Weights of a small transformer language model.
Architecture: RMSNorm after each block, rotary positions, no biases in attention or MLP, untied embeddings, normalized queries and keys.
MLP neurons of a small language model. Each row is named by its layer, matrix (gate and up: input weights; down: output weights) and neuron, and shows model dimensions 32-159. Each number is 128 + 32 x the weight over its row's rms, rounded and kept within 0 to 255. A neuron's up and down rows have the sign that makes its largest values positive.
After each neuron's rows, "fires after" lists the tokens most often just before its 100 highest values on Wikipedia text that the model never trained on. A number after a token or word is its count.

L4.gate1973 [149 145 126 127 110 124 103  80 146 120 157 122 103  97  86 147 113  93  82 111 105 111  57 159 147 138  98 159  74 146 140 158 155  92 135 128 144 170  89 159 104 131 148 111  93  90 170 118 140 134  96 131  92 158 130 103 128 107 193 136 117 112 125 143 138 101 137 121 135 130 102  92 110 143 162 158 188 147 152 147 165 121 134  89  92 111 163 138 123 180 140 119 104 152 145 138 148 122 119 127 119  97 128 173 163 145  77 115 140 143 213 190 136 112 142 169 162 120  97 140  97 124 115 177 148 100 165 120]
L4.up1973 [107 144 128  95 138 144 141 122 150 163 141 114 143  72  76 135 122 137 141 107 113 133 126 135 113 128  51 112 156 159 176 169 126 153 122 143 169 132 125 134 116 169  95 119 114  95 105 118 163 133 127 153 206 176 118  80  89 165 154 161 100  72 144 124  34 190  96 152  96 146  71 161 136 178  96 124 161 102 179 132 116 125 162 148  85 131 118 107 108 114 115 125 135 124 173 111 118  90 101 159 147 168  91 141 122 161 120  94 145 114 147  74 129 132 162 167 172 143 137 157 133 164 124 117 123 190 177 112]
L4.down1973 [146 129  70  83 116 127 163 106  35 113 142 126 149 120 128 119 172 122 131 178  73 128 126 131 131 124 148 134 125 136 132 105 208  88 160 119  71 145 124 129 188 120 134 156 152 136 108  60  92 114 154 131 164 131 167 111  94 176 156 149 166  97 128 160 121 159 161 119 145  76 118 168 125 177 126 162  89  81 172  92 132 102  68 128 117 161 161 138 131 138 184 199  86 154  80 118  96  69 126 114 118 197 111 144 114 122 167 138 157 152 122 130 128 155  84 129 107  16 169  89 143 144 101 163 160 147 117 117]
fires after: " |" 26, " –" 9, " (" 7, "|" 5, " —" 4, " " 4

L6.gate1779 [120 146  86 139 128 107 131 168 149 189 135 119  57 216 120 129 118 154  97 120 111  63 182 128 157 169  79  77 127 112 156 136 136  76 191 127 140 130 113  98 128 124  73 144 180 120  77 129 172 141 139 125 152 186 116 103  77  86 137  80  73 167  80 163 117  96 143  78 162 119  89  99 127 121 168 134 152 143  76 159 134 177 135 177 167  96 107 149  89 158 108 159  99  49 144 161 117  98 176 195  81 129 144 115 118  91 149 158 132 130  85 155 138 128 117 128 135 102 127 115 165 101 136 200 121 132 151 149]
L6.up1779 [103 148 148 107 143 166 119 123 119 101 146 152 163 116  69 144 131 103 125  82 165  71 151 120 155 112 101 106 116 134  97 153  80 118 115  84 112 132 125 142 151 147 102 111 110 108 140  22 152 160 115 151 158 125 133 155 126 113 162 124 152 130 109  87 100  95 159 113 192 153 107 182 168 119 145  77  94 125 146  99 128  93 159 128 127 156  89 117 153 155  76 100 155 166  79 133 145 191 112 114 183 132 124 115 147 120 176  90 111 140 129  64 140 155 124 113 104 135 136 169  95 117 155  94 136 118 121 114]
L6.down1779 [109  62 111  84 119 115 126 123  81 144 152 111 155 128  62  81 119 113 181 100 184 123 169 132 193 160 121 158 121 149 156 167 109  88 101  86  86  95 111 117 122 101 117 190 132 133  64 148 136 147 132 194  96 156 198 129 141 112 105 125 151 118 180 136 126 133 142  92  92 130 150  60 171 120 122 124  61 159  98 102 160 137 165  81 159 183 101 169 118 114 116 117 123 100 136 184 110 118 143 165 175 203 173 168 142  97  73 111  84 104 138  83 127 117 147  78 101 119 189 112 115 126 115 166 138 115 128 111]
fires after: "19" 50, "20" 17, "18" 8

L6.gate552 [144 161 202 123  99  60  96 149 155 130 138 173 185 133 136 147 120 110 131  91 191 181 160 139 218 136 188 118 119 112 121 110 173 134 105 156  97 115  64  92 195 121 148 115 130 140 143 133 107 149 119 192  97 180  86  76 103  98 154 158 191  92  78 120  87 101 170 118 160 142 124 104 152  92 115  84  98  95 144 145  86 126 132 154 110  77 158 155 146 122 151 106 137 140 157 109 115 174 105 105  86 147 142 116 128  95 138 121 102 107  91 130 165 118 102 150  86 124 118 112 108  77 125 150 153 118  89 159]
L6.up552 [157 121  96 116 161  88 121 123 133 172 157 123 147 122 133 139 153  62 154 118 114  97 141 130  83  86  92 123  72  82 124 116 117  94 113  96 145 138 122 151 154 108 179 178 147 138  46 175 117  75 163 100 160  99  86 163 179 144  76 103 115 135 123 125 153 131 101 132 110 100 116 162 119 166 110 201 118 115  84 150 100 136 156 108 166  98 116 175 116 142 124  88 114  80 114 130 116 116 129 125 127 127 118  98  75 153 152 159 115 140  95 127 154 163 145  87 162  90  85  81 115 143  98 147 163  69 176 148]
L6.down552 [163 157 104 112  97  88 113 110 153  70 109 123 144 124 153 144 157  99  72 112 104 171 107 127 104 148 164 105  98 117 162 131  95 113 143 110 155 205 147 113 127 147 114 191 213 113 152 126 184 141 166  90 145  84  86  92 188 158 142 148 110 113 180 138 142 123 134 128 138 138  92 148 131  98  91 148 148  99 111  94  76 113 118 159 117 168 122 109 111 130 142 117 108 159 176 101 147 110 157 109  38 137 132 149 164 134 118 144 147 113 136 134  62 151 134 133  99  96  81 102 112  95 170  93 157 138 106 171]
fires after: "." 64, "\n" 4

L4.gate1490 [ 95 112 127 145 156 122  90 132 110  93 138 144 150 199 115  83  51 186 124 165 150 152 102  64 134 120 165 178 175 106  94 165 112  78 144 101  78 131 121 147  87 161 111 135 113 162 180 140 192 139 163 109 120 152 123 139 138  77  60 136 119 190 107  87  81  76 133  86 121 155 133 131 114 147 117 150 168 161 117 125 155 122  96  92 184  63 120 115 119 122 158 126 135 172 123  65 152 149 146 182  88 115 145  58 168  77 142  92  90 170 125 110 165  84 157 134 127 126 148  95 114 104 122 190 148  92 186 138]
L4.up1490 [124 127 183 101 152 141 107 197  76 111 158 140 148 149 109 207 116 138 111 102 149 107  80 156 103  91 149  96 111 133  88 162  65 137 189 150 160 124 132 160 204 148 238 149 104  93 114 120 147 146 202 151 157 157  30  67 120 104 126 125  52  91 121 155 159 147 136 160 164 164  81 135 141 154  81 134  74  63 106 107 145  78 173 101 122 112 146  71 119 117 165 103 133 109 107 135 138 148 158  75 154 108 146 103 144 171 144  81 186 134 177 173  60 145 172 115 141  81 137  84 111 114  56  70 157 130 122 128]
L4.down1490 [151 168 139  56  78 108 104 185 154 174 156 163  58  74 115 145  99 114 142 127 166  99 115 104  47 162  90  86  82 108  95  99  80 149 159 165 147  63  80 140 147 104 192 137 125 129 128 109  53 102 150 150 120  82 138  86 116 144 105 170  95 130 168 141 149 152  93 150 158 103 129 128 134  87  81 138 127 212 131  63 134 179 111 140 105 141 121  91 176 170 154 141 122 171 141 132 131  77 199  98  89 116 149 101 130 132 153 143 152 132 110 112 165 141  86  99 119  30 146 146 146 148 137 157 138 147 155 155]
fires after: " in" 29, "18" 13, "17" 7, "19" 6, " In" 4

L6.gate638 [161  94 159 113 127 123 185 156 154 126 135  86 131 163  73 140 108 190 155 114  80 123 163 138 114  76 144 127  58 154 127 153 148 115 143 162  97  98 108 107 186 152 110 119 107 143  83 151  96 160 149 151 137 139  89 117 182 119 147 163 104 134 150 154 171 109  99  93 136  97 146  77  95 139 138  78 140 148  67 152  62 128 124 126  85 119 100 156 150 130 107 165 113 162  78 197  73  72 103 184 170  86 216  73 176 143 108 144 160  89 132 118 137 102  95 163 148  87 128  83 103 147 154 154 140 158 134 159]
L6.up638 [134 106 113 151  96  94 102  90 149  97 132 101 140 134 103 140 121  92 143 142 145 151 107 146 121 150 208 168 107 116 131  94  96 159 110  39 126 133 115 155 136 165  82 153 139 132 154 110  66 130  87 110 106  93  89 177 150  82 103  41 166 128 139 122  59 173  81 107  82  72 156 146 167 119 130  73 137  96 106 175 108 163  88  94 146 202  31  97 193 158 103 116 111  92 100 202 121 119 125 155 142  98 145 111 116 108 182 134 123  97 102 119 167 158  89 148 179 116 104  78  96 129 104 126 183 105 162 114]
L6.down638 [ 96 194  89 132 100 141 127 219 160  93 144 128 106 119 150 171 103 117 139 135 146 101 138 139 132 117 175  82 142  86 153 142 137 124 152  43 148 125 166 150  99 158 152 185 183 127 140 121 104 103 120  90 106 123 121 109 138 105 138 109 173 138 171 155 126 128  77 131 106 161  83 197 193 137  95 139 142  48 100  91 105 107 145 143 115 159 136  73 107 114 111 120 150  98 127 129 135 147  93 104  76 151 121 221 123  70 134 131 143 100 121 166 137 124 157 100  89 108  98 116  60 112  84 119 121  98 182 173]
fires after: "-" 21, "\n" 18, " Ts" 8, " (" 8, " |" 4

L6.gate1946 [145  74 101 112  77 106 110 133  93 190  62 172 179 184 136 114 106 147 106 173 220 133 127 158 124 176  45 118 151  80 113  74 126 139 142 120 142 160  87 159 128 144 163 152 143 140 146  92 124 152 141 135 144 131 192  97 113  96  79  82 179 180 141  88 154 123  77 110 144  88 181  95 124 145 103 121 131 155 117 137  89 129 138  97 146 139 160 105 106 160 134 146 140 127 120  84 115  54 141 162  55 132 112 103 129 115 137 122  79 152 111 102 170 101 107 119 117 159 152  97 163  75 178 129  76 127 132 122]
L6.up1946 [109 156 145 125 132 132 131 140 103 149  71 152 145 106 133 192 128 124 107 148 106  75 131 119 133 119 123 155 133 118 123 127 135  75 128 134 138 119 110 193 179  95 156 168 171 191 132 121 140 158 114 148 114 112  77 201 109 116 141 154 159 146 127 115 144 103 155 110 105 110  67 135 162 114  96 123  94  96  97 113 113 109 155 135  71 186 128 123 188 133  92  80 194 101  77 120 148 195 123 128 139 140 126 210 102 148 110 143  36 111 143 181  64 112 137 191 151 125  99 101 169 116 164 160 143  78 127 116]
L6.down1946 [149 123 107 155 149  72 136 150 107 193 104 117 103 100  72 128  90 174 162 102 139  96 209 179 150 142 149 120 123 118 108 129 140 164 161 109  83  93  61 149  91 135 157 136  64 113 133 136 126 136 113 150 111 133 157 131  84 124 145 143 126 170  87 113 110 186 127 203 136 138 150 103 102 138  99 135 115 165 124 188 108 145 162 148 137 124 153 118 126  29 159 140  76 111 144 140 143 138 168 117 127 162 140 121 152 164 143 101 139 170 114  95 167 130 200  77 154  53 113  76 195 199 119  91 150 148 131 142]
fires after: "19" 44, "20" 22, "18" 12

L6.gate209 [130 162 170 161 134  76 139 140 113 154 129 149 117  87 138 128  96  72  85 107 141 119 161 127 113 123 147 125 100 143 145 167 100 172 128 129 121 144 108 154 180 124 188 152 141 128 137 106 150  75 109 141 169 141 116  75 171 155 151 114 141  62 180 127 156  75 107  82 183 143 130 119 169 169 172 105 114  64 136 114  79 127 158 127  97  63 153 124  93 140 121 161 152  96 143 180 109 122 113 103 105  85 183 106 140 121 123 119  74 151  70 151 143  94  89 144 115 106 132  97 102 144 130 162 152  97 115 106]
L6.up209 [122 124  95 138 153 121 122 134 104  73 157 109 108  98 124 152 172 170 133 129  97 175 131 137  97 128 135 148 143 105 108  90 110  31 134 111 132 152 123 192 149 162 137  76 175 143 159 209 146  98 166 139  89 124 180 150 120 145 159 147 158 105 132 158 160 139 124 140  88 159  92 136 154 121 148  75 182 119 140 116 165 117  97 161 104 115 120 107 106 125 129  38 137 203 193 152 128 175 138 115 131 156 167 102 127 109 159 191 101  73  49 134 181 120 116 110 108 103 138 106 115 148 115 122 193  83 133 103]
L6.down209 [146 106 210 144 154 128  95 149 126 129 127  77  98 146 131 106 154 138 140 111 109 164 163 105  94 149  80 156 125 163 149 123 179 160 152 151  98 117 154 115 119 155  82 152 116 124 164  62 178  58 127  77 111 123 149 127 164 172 146 133 104 132 130 218  90 141 160  82 138 109  82 144 126 116 100  79 103 115  53 166 169 147 138 169 110 176 108 108 106 137 126 134  76 148 127 142 103 139 121  85 121 114 136 196 132 118  56 113  92 107 123 109  85  67 101 126 151 116  95 161 170 112  98 136  93 125 146 106]
fires after: ".\n\n" 38, "\n" 12, ")\n" 5, ".\n" 4, "20" 4, "0" 4

L6.gate97 [148  36 184 152 112  53  96 111 140 160  71 124 126  70 136 172 136 110 106 154 122 110 147 142 111  97 110  90 140 185  81 142 129 109 135 118 111 130  75 137 171 184 141  92 118 126 134 138  83  82  85  75 126 140 186 118  77 143 118 117 148 147 108  96 124  92 122 137 112 145 118  88 103 124 102 144 167 186 241 191  67 145 185 132  41  96  95 118 111  81  75 144 199 109 187  86 107 115 146  88  93 139 133 115  99 154 143  53 131 162 134 135  68 168 140 133 131 154 115  34  91 147 136 122 169 109 161 151]
L6.up97 [ 76 163 117 120 153 156 103 124 148 135 165 122 123 167 136 188 115 118 128 133 139  55  61  91 139 120  94 153  68  53 122 115 130 134 141 150 175 145 153 163 215 147 132 134  98 146 158 155 118 161 199 159 173 139 160 149 157  80 200 119 144 116 163 142 125 149 110 113 175 106 139 174 145  99 197 141  61 154 131 152 247 132 129 149 125 139 122  87 162 171 116 140 108 134 134 114 143 145 139  64  65 118 158 132 119 126 152 135 109 105 145 105 152 141 126 144 163 107  76 113 135 159 102 212  92 161  99 103]
L6.down97 [156 100 133  81 114 142  88 189 105 144  84 152 100  85 118  78 126 102  89  94  81 197 113 167 130  87 158 156 158 110 122 154 101  93 166 128  37 112 167 137 146 119 166 150 169 102 120 143 114 168 130 158 146 116 101 107 103 125 105 133  87 138 166 138 178 126  88 111 151 107 143 113 141 109 180 157 145  94 188 116  89 150 157 115 104 105 138  99 153 116 143 163 143 135 191 102  75 165 169 118 121 128  87 107 141 172 172 144 160 112 131  86 142 105 144 163 125 101 185 150 121 193 157 123 124 117 171 170]
fires after: "19" 30, "20" 28, "18" 6, "17" 6, " a" 4, "–" 4